config = dict(
    bias='all',
    parallel_block=False,
    init_std_up=0.0498,
    init_std_down=0.0,
    lr=0.00143,
    beta1=0.9,
    weight_decay=0.049,
    lr_head=0.00571,
    decay_shape='pow',
    dataset='wikipedia_en',
)
MLP neurons of a small language model. Each row is named by its layer, matrix (up: input weights) and neuron, and shows model dimensions 176-239. Each number is 200 + 40 x the weight over its row's rms, rounded and kept within 0 to 999.
After each neuron's rows, "fires in" lists the words (lower case) most often at its 100 highest values on Wikipedia text that the model never trained on.

L3.up15,171,247,172,284,141,182,177,185,246,222,160,204,181,199,280,206,218,240,236,131,212,229,135,207,200,213,256,61,246,260,156,110,162,185,186,150,158,176,287,142,180,209,159,208,137,239,130,248,158,220,185,202,188,212,225,214,272,280,195,193,246,180,249,179
fires in: "the", "this", "these", "there"

L2.up551,188,256,242,237,147,224,199,228,214,143,195,239,279,195,269,191,235,237,210,219,176,157,167,268,239,166,257,135,206,141,131,196,193,227,179,114,237,212,221,208,185,191,195,171,231,226,231,291,169,162,224,227,191,176,172,199,206,236,200,215,238,163,189,205
fires in: "film", "historic", "business", "historical", "congress", "european"

L3.up955,194,158,134,259,224,205,180,198,280,193,253,230,183,216,301,224,219,173,205,182,174,203,216,286,201,138,241,126,254,234,216,237,250,177,170,170,150,189,267,193,214,129,218,239,273,159,176,169,231,204,188,247,261,189,206,140,193,184,212,203,253,257,240,175
fires in: "music", "albums", "china", "written"

L3.up762,181,188,230,240,233,171,226,294,166,210,193,176,192,198,184,232,160,228,180,224,214,237,195,194,215,175,145,253,183,248,196,176,154,161,194,130,224,238,262,187,214,233,256,205,216,196,189,208,97,216,165,209,140,189,230,214,237,162,193,226,142,228,223,201
fires in: "on", "to", "in"

L3.up293,223,154,205,173,201,214,260,221,160,138,160,155,236,251,230,196,218,152,210,148,280,212,152,138,188,175,194,228,141,196,235,226,126,127,211,144,202,214,182,217,147,227,178,166,214,268,199,202,223,152,147,172,191,180,212,229,223,190,215,200,193,196,179,231
fires in: "would", "to", "may", "not", "canal", "access"

L4.up140,170,184,274,266,227,249,222,253,228,202,215,141,256,205,245,158,214,144,185,123,236,143,217,164,213,168,233,174,282,208,204,147,192,207,169,246,204,248,247,160,175,262,152,178,223,270,224,257,187,210,173,200,211,143,84,220,310,179,220,224,230,184,132,224
fires in: "however", "it", "there", "that", "which", "later"

L3.up158,263,187,191,325,121,200,259,268,196,228,145,194,181,317,217,310,218,280,224,191,201,238,225,177,214,226,151,177,186,191,169,210,188,216,162,186,223,168,144,166,125,202,155,97,199,238,151,238,160,246,184,191,161,235,228,200,176,168,235,210,222,183,191,224
fires in: "of", "for", "by", "personal", "in", "preceded"

L4.up618,267,143,172,211,230,187,265,230,179,127,188,179,223,207,288,187,217,222,132,147,182,253,242,200,222,197,249,273,149,259,114,168,175,166,179,252,158,175,201,273,183,229,187,196,198,266,150,173,175,184,100,243,216,199,189,205,251,195,166,226,151,253,230,182
fires in: "her", "was", "are", "is", "had", "have"

L3.up413,262,227,196,229,239,150,185,230,209,235,134,224,171,241,180,186,171,152,235,192,293,213,145,190,178,188,186,250,219,222,217,137,191,137,183,182,196,148,170,280,158,169,183,208,205,228,173,210,191,221,195,161,227,140,96,238,204,169,224,195,213,168,169,218
fires in: "in", "across"

L2.up618,238,228,202,192,205,204,174,170,214,216,223,184,196,185,259,210,227,174,254,153,218,168,149,291,171,179,191,120,218,231,258,251,258,153,128,172,171,207,143,282,152,163,199,215,174,198,191,238,245,234,159,181,281,218,130,202,188,188,184,173,252,208,281,149
fires in: "albums", "film", "television", "album", "music", "international"

L3.up520,125,227,188,220,194,211,172,208,190,226,243,138,222,286,191,234,139,152,215,210,273,129,206,181,215,159,183,195,153,242,147,172,244,118,165,184,245,149,205,236,241,177,191,182,291,142,151,249,134,250,139,150,212,155,142,255,267,216,221,184,274,233,152,251
fires in: "in", "n", "february", "age", "on", "january"

L3.up958,231,162,170,181,203,181,220,187,243,173,134,171,258,156,296,150,179,168,220,195,251,215,146,135,209,200,274,204,247,186,162,181,131,207,201,115,218,220,197,202,70,164,165,156,176,185,177,277,172,223,174,228,277,121,120,187,210,188,219,153,184,233,180,211
fires in: "it", "he", "there", "this"

L5.up317,204,192,202,209,208,239,248,182,202,190,176,161,219,232,263,282,216,158,205,160,215,261,146,208,190,203,156,152,268,212,160,193,239,178,268,184,231,113,244,231,216,202,171,218,244,226,174,291,207,148,180,237,227,188,215,200,170,186,212,257,263,152,225,283
fires in: "the", "born"

L3.up652,223,180,185,214,242,230,188,222,258,216,210,132,177,284,217,195,211,225,184,194,240,235,160,307,195,187,190,250,224,227,157,76,163,233,207,169,130,159,272,208,213,220,228,245,207,191,107,151,160,215,234,229,231,230,217,225,197,238,174,183,193,182,166,210
fires in: "from", "in", "at", "for", "on"

L5.up237,209,226,237,208,98,190,217,235,227,185,109,156,231,222,194,250,241,167,172,181,156,274,199,165,165,228,162,143,211,219,123,185,222,226,214,198,186,201,160,178,195,232,159,136,194,294,212,250,173,151,231,178,205,184,201,191,216,231,222,235,233,154,235,226
fires in: "a", "the", "as"

L2.up795,201,262,161,261,205,177,181,274,237,192,194,218,157,238,196,230,200,198,226,166,197,172,160,246,194,208,141,260,272,311,215,230,231,138,208,136,234,103,246,230,197,194,164,152,180,153,140,186,177,263,178,174,202,238,161,177,209,135,184,191,200,189,187,196
fires in: "of", "in"

L3.up771,159,135,187,228,276,226,179,230,202,222,183,209,270,219,213,204,177,212,176,313,232,200,139,216,222,202,165,243,172,224,126,164,202,183,149,112,207,135,204,180,213,218,220,203,160,173,208,205,177,232,119,193,179,197,187,209,242,239,230,182,170,210,186,224
fires in: "with", "on", "through", "to", "as", "in"

L3.up275,183,113,166,177,218,263,246,192,174,135,194,120,193,233,281,227,246,138,164,166,249,233,150,218,104,178,170,252,148,194,261,165,214,94,184,151,195,202,186,176,273,224,178,244,199,269,229,251,180,187,206,267,211,178,210,199,220,206,232,226,201,216,187,216
fires in: "may", "can", "will", "not", "should", "canal"

L2.up720,111,183,199,149,168,262,231,216,180,136,183,190,234,220,198,187,192,140,209,254,231,231,159,236,240,169,188,233,164,221,150,143,167,245,153,197,247,219,208,248,199,231,174,210,262,187,232,211,192,216,199,231,146,206,195,244,241,200,192,244,134,225,184,240
fires in: "joined", "left", "led", "joining", "attended", "hold"

L2.up711,230,176,209,224,147,161,215,230,145,187,126,145,285,252,263,262,200,166,162,248,241,183,124,207,251,242,164,287,173,212,155,134,229,185,217,200,191,233,290,214,223,184,149,198,195,219,189,322,159,309,235,209,137,183,162,233,246,190,178,200,201,231,173,256
fires in: "or", "of", "and", "to"

L5.up933,298,177,215,263,233,207,245,236,182,150,174,151,217,208,201,244,267,184,198,245,218,271,224,215,186,250,114,183,181,284,172,230,211,185,192,199,154,191,248,199,205,192,209,168,166,238,209,217,211,192,239,197,150,168,147,197,250,205,248,196,176,207,207,272
fires in: "the", "there"

L2.up497,217,214,199,195,167,157,186,171,276,278,211,178,182,159,214,172,185,236,181,141,216,152,165,238,172,196,276,182,218,143,211,214,162,247,187,178,275,218,163,311,212,151,170,202,160,166,226,223,232,209,266,219,264,216,148,174,176,175,192,197,220,196,229,164
fires in: "place", "world", "professional", "finished", "actress", "year"

L5.up780,221,195,186,229,252,214,249,231,266,224,120,216,189,241,273,230,182,233,196,211,167,218,152,213,144,196,174,149,165,249,206,148,236,177,205,136,236,227,257,135,243,217,189,207,181,177,141,225,90,228,273,242,229,215,180,174,235,230,184,170,219,186,212,161
fires in: "be", "went", "we", "wrote", "where"

L4.up829,282,161,207,265,205,235,241,259,268,203,139,227,240,180,233,188,209,195,134,191,247,248,183,154,213,170,160,231,166,169,177,106,205,195,209,206,147,239,205,176,229,195,180,189,233,199,122,189,204,188,152,218,239,169,188,144,178,203,231,190,251,188,178,253
fires in: "he", "it", "she", "height", "heart"

L4.up153,161,189,149,187,214,168,221,204,173,249,198,160,243,225,190,227,141,184,194,233,191,189,165,213,206,174,249,260,174,216,261,201,196,160,170,143,190,172,209,237,240,201,225,217,226,199,174,223,240,155,198,120,197,181,97,214,223,176,227,180,171,283,229,192
fires in: "on", "of", "in"

L4.up658,224,173,218,236,231,214,189,218,185,188,180,197,171,238,292,200,199,220,158,146,297,197,183,168,228,89,171,231,180,234,209,210,185,139,148,135,213,230,248,200,204,230,206,126,169,275,218,193,128,250,160,252,135,192,229,173,278,221,217,188,205,164,239,209
fires in: "can", "would", "t", "to", "may", "you"

L3.up394,180,167,219,293,217,201,271,209,108,100,203,195,261,284,277,177,246,166,158,192,165,237,231,160,177,185,103,235,144,260,231,206,240,210,176,191,168,192,288,223,204,214,193,200,259,240,245,233,152,208,166,298,122,195,173,172,251,241,181,223,211,163,182,219
fires in: "to", "have", "had", "has", "newly"

L2.up763,165,209,199,215,157,178,163,244,140,276,211,198,226,210,184,240,216,224,200,237,197,183,162,142,205,202,181,161,155,184,190,179,171,191,156,157,202,218,293,237,170,153,171,188,178,237,253,263,152,295,175,209,166,171,151,198,238,226,193,168,175,219,194,198
fires in: "other", "of", "among", "different", "others"

L5.up630,199,180,168,249,154,197,250,269,136,239,175,233,141,297,245,166,216,164,176,229,249,216,206,300,235,171,129,184,206,171,175,180,153,244,197,119,230,199,178,139,185,250,170,207,174,172,213,225,252,221,197,173,212,214,229,216,245,174,175,196,193,184,190,261
fires in: "of", "for", "the", "a", "among"

L5.up135,220,204,254,260,182,236,170,165,236,226,188,100,218,147,220,228,211,177,179,239,183,226,123,209,141,226,172,176,195,202,265,103,208,213,144,141,202,222,247,164,168,147,84,165,201,278,138,243,221,182,213,222,171,151,161,186,232,175,213,203,196,183,139,198
fires in: "she", "he", "it", "this", "which"

L4.up458,244,238,178,149,215,253,211,246,201,263,226,172,256,232,229,179,167,175,175,227,137,179,163,161,168,193,236,73,222,249,175,177,198,198,256,220,176,176,270,170,175,249,237,160,188,272,201,238,168,150,229,206,167,169,168,190,240,216,281,155,151,172,171,264
fires in: "the"

L5.up308,161,257,221,159,182,209,125,299,161,230,241,156,211,169,172,211,157,171,191,168,168,151,144,148,159,247,224,305,174,251,163,172,153,130,170,213,246,126,201,238,178,253,145,191,175,200,223,204,273,221,98,188,221,247,201,200,195,166,242,187,178,282,259,178
fires in: "in", "on", "gender", "from"

L4.up815,225,187,196,215,248,169,224,224,126,216,179,215,157,186,235,201,175,204,109,204,170,245,228,208,222,212,149,230,179,182,194,181,231,138,210,262,204,264,196,201,247,260,146,263,212,194,140,181,183,192,210,232,200,258,146,193,258,178,177,219,226,238,136,162
fires in: "and", "to", "wrote", "in", "troops"

L5.up148,154,206,264,229,255,201,218,226,177,208,228,184,122,245,265,168,208,172,145,192,310,164,240,187,255,204,213,200,232,226,179,236,215,218,194,158,220,126,293,192,262,147,176,240,153,205,264,144,153,138,177,261,300,161,186,183,192,139,192,217,278,189,158,256
fires in: "the"

L2.up99,126,157,174,206,172,186,190,194,190,254,242,199,173,174,193,278,193,202,168,179,211,182,231,186,181,132,235,156,193,235,217,205,252,136,117,167,264,250,206,293,225,170,229,227,176,244,202,225,265,202,166,169,240,242,223,185,173,174,180,238,208,277,179,189
fires in: "born", "china", "chinese", "finished", "place"

L2.up942,207,198,181,294,182,174,278,209,255,214,170,149,249,208,251,227,250,205,205,145,250,193,205,156,181,190,250,224,228,185,199,171,148,145,149,169,133,245,231,163,209,228,201,147,222,222,258,172,146,180,191,106,163,158,134,162,249,247,203,259,282,238,157,240
fires in: "her", "him", "them", "themselves"

L5.up414,178,135,190,187,251,158,239,158,250,247,182,155,259,250,224,210,194,269,197,208,219,254,202,234,192,170,240,215,206,302,209,107,161,188,182,113,172,147,278,123,180,169,199,177,227,216,103,166,120,157,208,164,183,217,229,181,259,206,227,198,129,213,226,172
fires in: "is", "are", "be", "right"

L3.up282,198,194,202,202,234,150,233,215,205,231,238,235,166,187,234,238,225,245,186,201,214,189,269,261,222,161,261,168,228,214,239,247,325,164,152,223,248,202,182,145,232,190,211,219,228,296,191,191,244,233,216,197,194,220,176,197,200,215,202,225,220,270,250,152
fires in: "football", "footballer", "basketball", "volleyball", "singles"

L2.up105,232,201,195,203,137,149,220,174,215,244,203,145,170,193,230,235,233,230,81,206,171,226,208,205,209,178,202,138,165,170,136,229,222,140,129,170,157,233,196,113,207,210,214,221,229,236,212,216,191,262,236,233,240,231,191,203,211,192,191,215,196,284,236,193
fires in: "football", "world", "professional", "basketball", "national", "finished"

L3.up41,262,222,214,248,220,195,168,251,178,202,171,117,168,228,202,205,263,207,205,124,263,176,178,243,247,234,201,224,162,179,171,144,249,268,184,117,142,188,249,202,219,160,179,129,144,206,177,242,219,197,205,200,182,181,140,204,260,242,195,249,263,222,184,285
fires in: "or", "an", "this", "animator", "the"

L4.up284,200,240,244,197,181,270,207,221,225,229,178,110,270,184,272,238,182,189,221,184,221,195,97,158,234,213,157,207,227,265,163,116,204,197,214,109,257,209,216,171,165,146,170,155,219,162,123,221,208,140,122,169,199,220,168,217,238,237,221,204,145,198,292,173
fires in: "in", "on", "after", "however", "following", "at"

L5.up551,209,273,204,290,208,256,212,215,238,216,208,151,161,242,203,219,188,223,210,184,230,183,152,258,189,192,180,163,152,173,194,183,165,141,184,167,229,257,192,168,181,200,162,182,180,182,230,226,223,197,180,184,103,235,194,204,259,211,226,198,160,205,168,266
fires in: "as", "of", "a", "an", "by", "for"

L3.up256,209,186,182,194,200,120,246,183,156,214,202,246,241,307,228,231,245,206,228,191,172,190,141,154,232,192,172,252,239,208,170,187,161,175,162,140,196,181,196,198,179,155,147,197,150,164,186,266,100,268,129,196,307,132,144,181,173,162,162,148,213,175,156,200
fires in: "such", "all", "full", "across", "overall"

L4.up155,196,208,172,253,178,146,221,167,192,187,131,206,210,221,167,271,187,197,216,163,224,263,249,188,232,214,116,250,170,209,149,215,228,186,157,233,178,208,221,257,241,163,200,118,222,195,127,233,180,208,185,189,259,189,152,190,208,232,216,222,250,210,305,188
fires in: "or", "most", "more", "and", "early", "area"

L4.up546,157,245,201,265,260,218,240,216,201,213,183,177,192,268,193,159,216,161,222,179,220,251,177,263,167,186,199,188,218,218,186,211,205,266,176,151,194,181,275,212,274,226,212,266,200,180,160,150,172,242,235,202,212,153,154,213,241,209,210,208,155,215,150,274
fires in: "for", "among"

L5.up521,223,238,203,225,216,240,229,223,195,232,136,143,220,210,172,195,180,170,161,201,282,219,201,245,219,177,222,284,175,235,223,209,142,153,229,206,161,145,235,215,182,165,176,232,243,175,175,179,147,285,168,206,147,236,195,219,253,201,201,169,222,239,247,194
fires in: "in", "on", "dtxsid10866932"

L5.up592,163,182,209,275,156,215,180,227,143,271,218,154,139,193,238,229,193,245,222,219,192,207,208,241,179,202,211,172,239,284,228,212,138,220,208,181,180,211,273,180,178,147,198,215,233,193,166,178,233,223,164,180,259,196,228,197,285,151,213,209,218,203,121,181
fires in: "the", "her", "isbn", "their"

L3.up800,257,190,198,196,143,167,234,170,286,194,120,227,168,208,195,210,222,195,208,161,177,127,173,235,109,189,199,213,148,202,235,228,275,255,219,185,184,220,158,152,192,134,199,153,220,296,143,248,135,209,200,134,217,175,145,226,174,196,222,236,245,201,280,204
fires in: "world", "city", "coast", "nashville", "national", "australian"

L5.up224,159,203,118,185,185,235,194,287,139,180,207,170,264,258,324,208,206,204,202,248,254,191,163,249,229,248,207,272,238,162,167,53,140,169,193,152,155,179,310,267,155,207,165,169,189,247,148,207,184,243,178,281,226,203,252,223,245,174,232,187,159,220,208,168
fires in: "with", "while", "for", "from", "but", "to"

L3.up359,198,131,193,223,155,196,211,241,158,198,123,182,267,171,268,220,224,195,196,143,245,314,144,167,190,163,198,218,171,210,294,195,202,200,167,127,219,219,215,189,212,236,201,219,197,226,132,200,167,193,155,156,161,219,210,186,204,222,188,223,225,255,216,208
fires in: "one", "not", "no", "will"

L2.up722,149,210,229,215,213,244,200,254,182,230,151,247,248,304,181,209,182,160,203,276,265,257,190,229,221,195,209,273,229,246,147,182,258,224,137,209,226,172,242,211,143,214,190,163,166,139,147,247,149,228,140,200,265,163,235,176,218,183,198,223,164,207,213,173
fires in: "as", "with", "including", "like", "include", "through"

L2.up635,229,203,222,235,144,152,268,175,200,214,149,175,175,184,277,342,262,226,185,192,216,243,180,183,196,164,138,281,262,208,203,159,145,206,153,200,206,249,215,239,150,220,205,175,216,283,190,240,161,232,204,219,190,166,271,137,213,168,167,217,180,234,227,145
fires in: "had", "he", "his", "having", "has"

L2.up829,231,241,193,235,153,215,179,220,192,188,184,213,199,271,253,214,220,163,190,205,240,274,147,248,208,175,215,171,242,251,169,174,193,169,152,236,211,129,262,208,191,229,223,154,173,217,152,235,200,213,222,163,157,175,208,199,198,165,197,197,163,184,262,194
fires in: "of", "for", "during"

L2.up182,248,234,200,175,136,276,201,247,268,252,158,219,190,204,195,202,230,191,217,187,170,262,198,198,227,217,219,180,170,192,201,211,181,266,207,181,225,200,259,188,189,224,130,207,169,211,167,241,203,232,189,219,193,165,118,182,219,184,170,183,203,215,289,186
fires in: "that", "following", "next", "among", "due", "both"

L4.up757,234,211,170,227,266,163,151,240,263,268,157,229,198,184,326,202,175,256,187,163,268,195,147,175,145,221,206,244,176,172,261,180,162,180,106,163,203,300,256,234,198,199,124,189,166,263,213,290,189,194,198,225,221,204,219,131,218,273,254,195,284,212,196,151
fires in: "it", "she", "also"

L5.up294,211,193,163,229,265,200,155,243,162,280,185,228,216,154,291,185,258,189,205,231,259,156,166,166,176,156,186,181,210,175,167,157,175,233,241,166,141,257,279,151,235,247,155,178,204,218,166,282,164,193,257,295,211,186,141,173,224,193,209,210,192,227,244,194
fires in: "it", "the", "s", "t", "where"

L2.up198,202,216,191,245,193,180,191,256,273,206,150,224,166,185,211,206,159,234,169,284,222,158,120,240,171,179,250,212,249,148,168,182,199,211,142,172,240,203,271,208,170,138,253,152,157,220,232,236,169,223,209,202,214,218,147,221,167,218,243,226,240,206,248,162
fires in: "world", "city", "united", "manila", "zanjan"

L5.up714,165,181,201,168,188,197,209,213,206,121,175,181,255,211,133,227,220,162,71,166,173,260,193,260,162,204,219,238,216,186,126,205,205,204,176,221,245,197,206,182,179,221,166,159,261,256,75,218,181,194,197,190,283,186,155,199,215,194,242,213,183,186,258,232
fires in: "and", "or", "area"

L5.up897,155,198,243,198,249,302,199,235,207,266,185,122,284,255,194,204,205,183,159,185,160,214,122,234,291,222,226,191,198,176,197,164,186,181,124,191,271,171,194,245,190,200,204,218,191,197,192,231,259,294,279,205,210,136,203,198,174,200,183,197,146,204,123,209
fires in: "of", "in", "since", "from"

L4.up532,215,182,150,302,151,230,183,197,202,218,262,135,230,216,218,141,221,110,190,158,175,196,153,214,204,204,210,210,201,165,201,120,142,205,185,108,185,235,274,226,207,233,204,137,234,148,171,252,215,234,224,175,177,228,142,187,301,231,163,237,202,229,225,185
fires in: "the", "as", "after", "so", "later", "before"

L3.up445,197,147,250,325,174,158,204,178,200,195,179,139,210,173,276,295,189,192,175,192,260,259,188,211,142,210,211,170,231,241,176,235,199,130,221,180,171,184,238,187,172,212,158,218,216,253,207,258,207,162,117,184,244,117,164,170,269,194,235,206,344,286,195,223
fires in: "her", "his", "herberger"

L5.up289,263,202,199,212,251,239,267,183,149,231,152,235,199,136,233,243,284,338,167,211,195,219,166,189,139,136,130,183,160,288,184,207,108,223,253,147,205,171,279,162,244,228,188,213,154,221,204,166,159,316,229,196,150,205,224,199,223,266,181,166,188,181,264,220
fires in: "be", "he", "where", "she"

L3.up62,214,176,238,207,164,210,181,219,260,307,170,163,225,270,152,187,189,152,226,125,195,150,149,159,179,160,243,125,157,192,185,185,232,220,173,207,232,148,265,213,192,234,179,211,247,246,134,253,184,274,141,166,265,134,193,182,205,178,190,209,230,192,234,270
fires in: "two", "three", "several", "of", "most", "many"

L3.up535,173,206,171,186,228,168,204,215,214,164,180,141,263,210,228,167,178,289,173,190,251,221,134,258,218,157,176,260,216,199,180,96,199,164,192,113,182,254,189,176,198,199,173,225,232,219,113,231,135,236,173,255,298,216,273,211,224,184,235,160,212,285,165,205
fires in: "are", "rate", "right"

L3.up993,127,172,172,216,211,182,245,205,269,150,258,175,169,175,218,195,260,250,123,158,223,169,212,250,126,132,241,179,223,212,210,199,232,143,164,181,246,204,228,169,220,206,244,206,218,193,233,229,226,156,190,205,171,213,176,141,217,262,200,199,174,288,189,231
fires in: "york", "china", "japanese", "chinese", "david", "japan"

L3.up114,169,222,207,196,144,211,209,222,214,245,222,198,210,273,181,256,179,244,189,223,251,231,258,217,201,177,189,216,172,231,161,191,175,162,172,168,238,100,274,222,172,217,171,187,231,197,192,172,190,199,148,181,290,206,177,180,249,234,198,220,182,189,303,212
fires in: "on"

L5.up81,184,202,162,265,148,214,132,171,160,262,214,171,232,187,205,211,159,165,203,165,316,231,172,256,158,186,215,192,199,191,201,221,208,209,178,166,253,180,272,238,185,164,202,192,273,226,146,263,170,285,143,160,278,190,126,179,302,209,183,182,232,251,191,161
fires in: "in", "the", "of"

L5.up828,164,139,195,250,245,210,254,261,207,202,207,188,168,268,202,193,191,198,217,237,213,198,214,247,241,176,144,194,172,207,148,177,201,168,175,161,213,215,209,248,184,193,215,224,223,171,149,239,217,230,207,295,212,176,199,192,241,142,218,164,194,278,161,205
fires in: "by", "in", "between", "from", "within", "for"

L4.up251,236,156,200,257,191,173,241,234,188,114,192,294,260,198,193,247,241,257,172,140,180,160,204,195,249,242,190,162,244,229,141,201,222,255,182,128,275,173,227,228,151,194,155,71,184,235,259,215,192,228,151,222,145,182,176,198,232,162,219,238,192,206,229,182
fires in: "of", "great", "north", "west", "east", "county"

L5.up524,262,194,203,264,188,305,192,266,267,143,189,235,198,271,172,201,201,208,79,153,237,121,253,202,211,204,227,282,158,270,226,223,167,241,176,140,173,225,221,255,218,228,133,185,223,249,51,140,215,203,164,227,167,231,183,184,260,178,210,194,234,241,219,191
fires in: "in", "virginia", "the", "and", "al", "to"

L5.up737,200,179,173,216,205,207,231,279,260,144,201,135,260,213,169,217,184,205,170,214,245,234,194,185,179,200,165,249,232,223,196,174,154,136,201,270,195,98,166,229,199,213,202,119,204,223,144,198,201,216,215,221,162,226,135,176,219,167,219,271,197,200,252,197
fires in: "in", "of", "from"

L4.up1020,233,147,227,256,248,272,270,198,188,202,229,191,151,302,327,235,220,199,173,163,206,291,166,217,162,158,199,199,190,250,207,185,243,204,184,219,169,195,269,205,261,263,212,196,247,200,166,229,236,184,143,267,164,163,228,224,178,128,180,195,269,181,211,176
fires in: "and", "from", "by", "for", "of", "the"

L3.up58,265,207,211,318,168,183,198,250,150,271,182,175,195,193,274,253,226,209,151,173,205,202,171,159,208,226,239,279,151,172,248,179,143,105,170,127,133,211,224,201,164,180,91,273,248,231,219,206,231,184,189,174,132,246,199,216,274,225,149,235,195,257,190,185
fires in: "his", "to", "a", "him", "and"

L4.up714,190,176,209,223,172,185,158,249,182,155,185,174,236,254,154,229,179,141,185,231,213,205,225,200,254,170,155,189,286,238,204,195,245,216,144,171,197,139,272,294,203,210,218,235,175,112,124,215,220,208,157,245,172,216,197,193,165,181,207,174,213,204,224,247
fires in: "of", "on", "as", "with"

L3.up191,185,208,130,275,268,185,206,305,323,177,201,88,174,268,201,198,203,247,202,157,191,186,224,254,166,170,249,222,184,244,198,96,212,129,173,167,215,166,264,194,218,183,227,216,248,128,150,205,223,152,154,184,237,191,210,240,250,195,235,215,251,170,221,251
fires in: "as", "in", "age", "for"

L3.up887,212,224,154,238,175,226,193,277,228,137,200,157,193,188,209,214,200,134,157,298,180,150,198,188,189,206,232,199,193,198,209,78,180,218,209,182,192,157,313,174,196,166,189,178,186,264,147,239,121,206,242,248,229,195,187,199,241,162,198,172,164,217,210,309
fires in: "the", "of", "and", "money"

L2.up760,178,147,253,265,154,234,193,214,166,172,187,254,284,274,267,233,255,217,149,164,199,243,171,188,211,223,166,219,233,217,204,200,170,153,162,195,188,130,287,214,164,196,235,238,211,249,111,204,158,191,181,233,230,178,212,176,197,163,202,173,192,215,244,178
fires in: "was", "were", "would", "is"

L3.up822,212,189,165,225,298,215,271,182,267,187,204,155,253,103,273,194,204,169,152,151,235,192,159,176,172,183,210,257,257,195,152,172,196,150,213,209,171,237,228,158,195,221,203,215,182,277,249,243,171,207,201,300,172,157,180,174,212,204,206,245,212,237,192,237
fires in: "that", "however", "this", "it", "will", "there"

L4.up738,154,155,222,224,180,176,185,198,159,167,114,150,177,183,221,205,244,243,223,187,265,217,106,216,180,199,249,227,151,213,206,234,191,191,190,171,221,201,225,225,200,187,167,135,148,327,188,216,181,206,223,291,211,143,236,164,193,212,215,228,232,215,231,245
fires in: "also", "she", "it", "has", "he"

L5.up533,148,228,174,237,141,111,217,154,178,224,143,242,223,231,230,223,233,180,106,161,159,219,128,224,245,254,148,173,199,168,101,175,232,159,184,217,181,221,182,196,164,149,140,203,201,172,263,259,146,260,196,211,164,242,188,146,245,252,237,160,180,192,180,246
fires in: "m", "indian", "animator", "an", "reference", "county"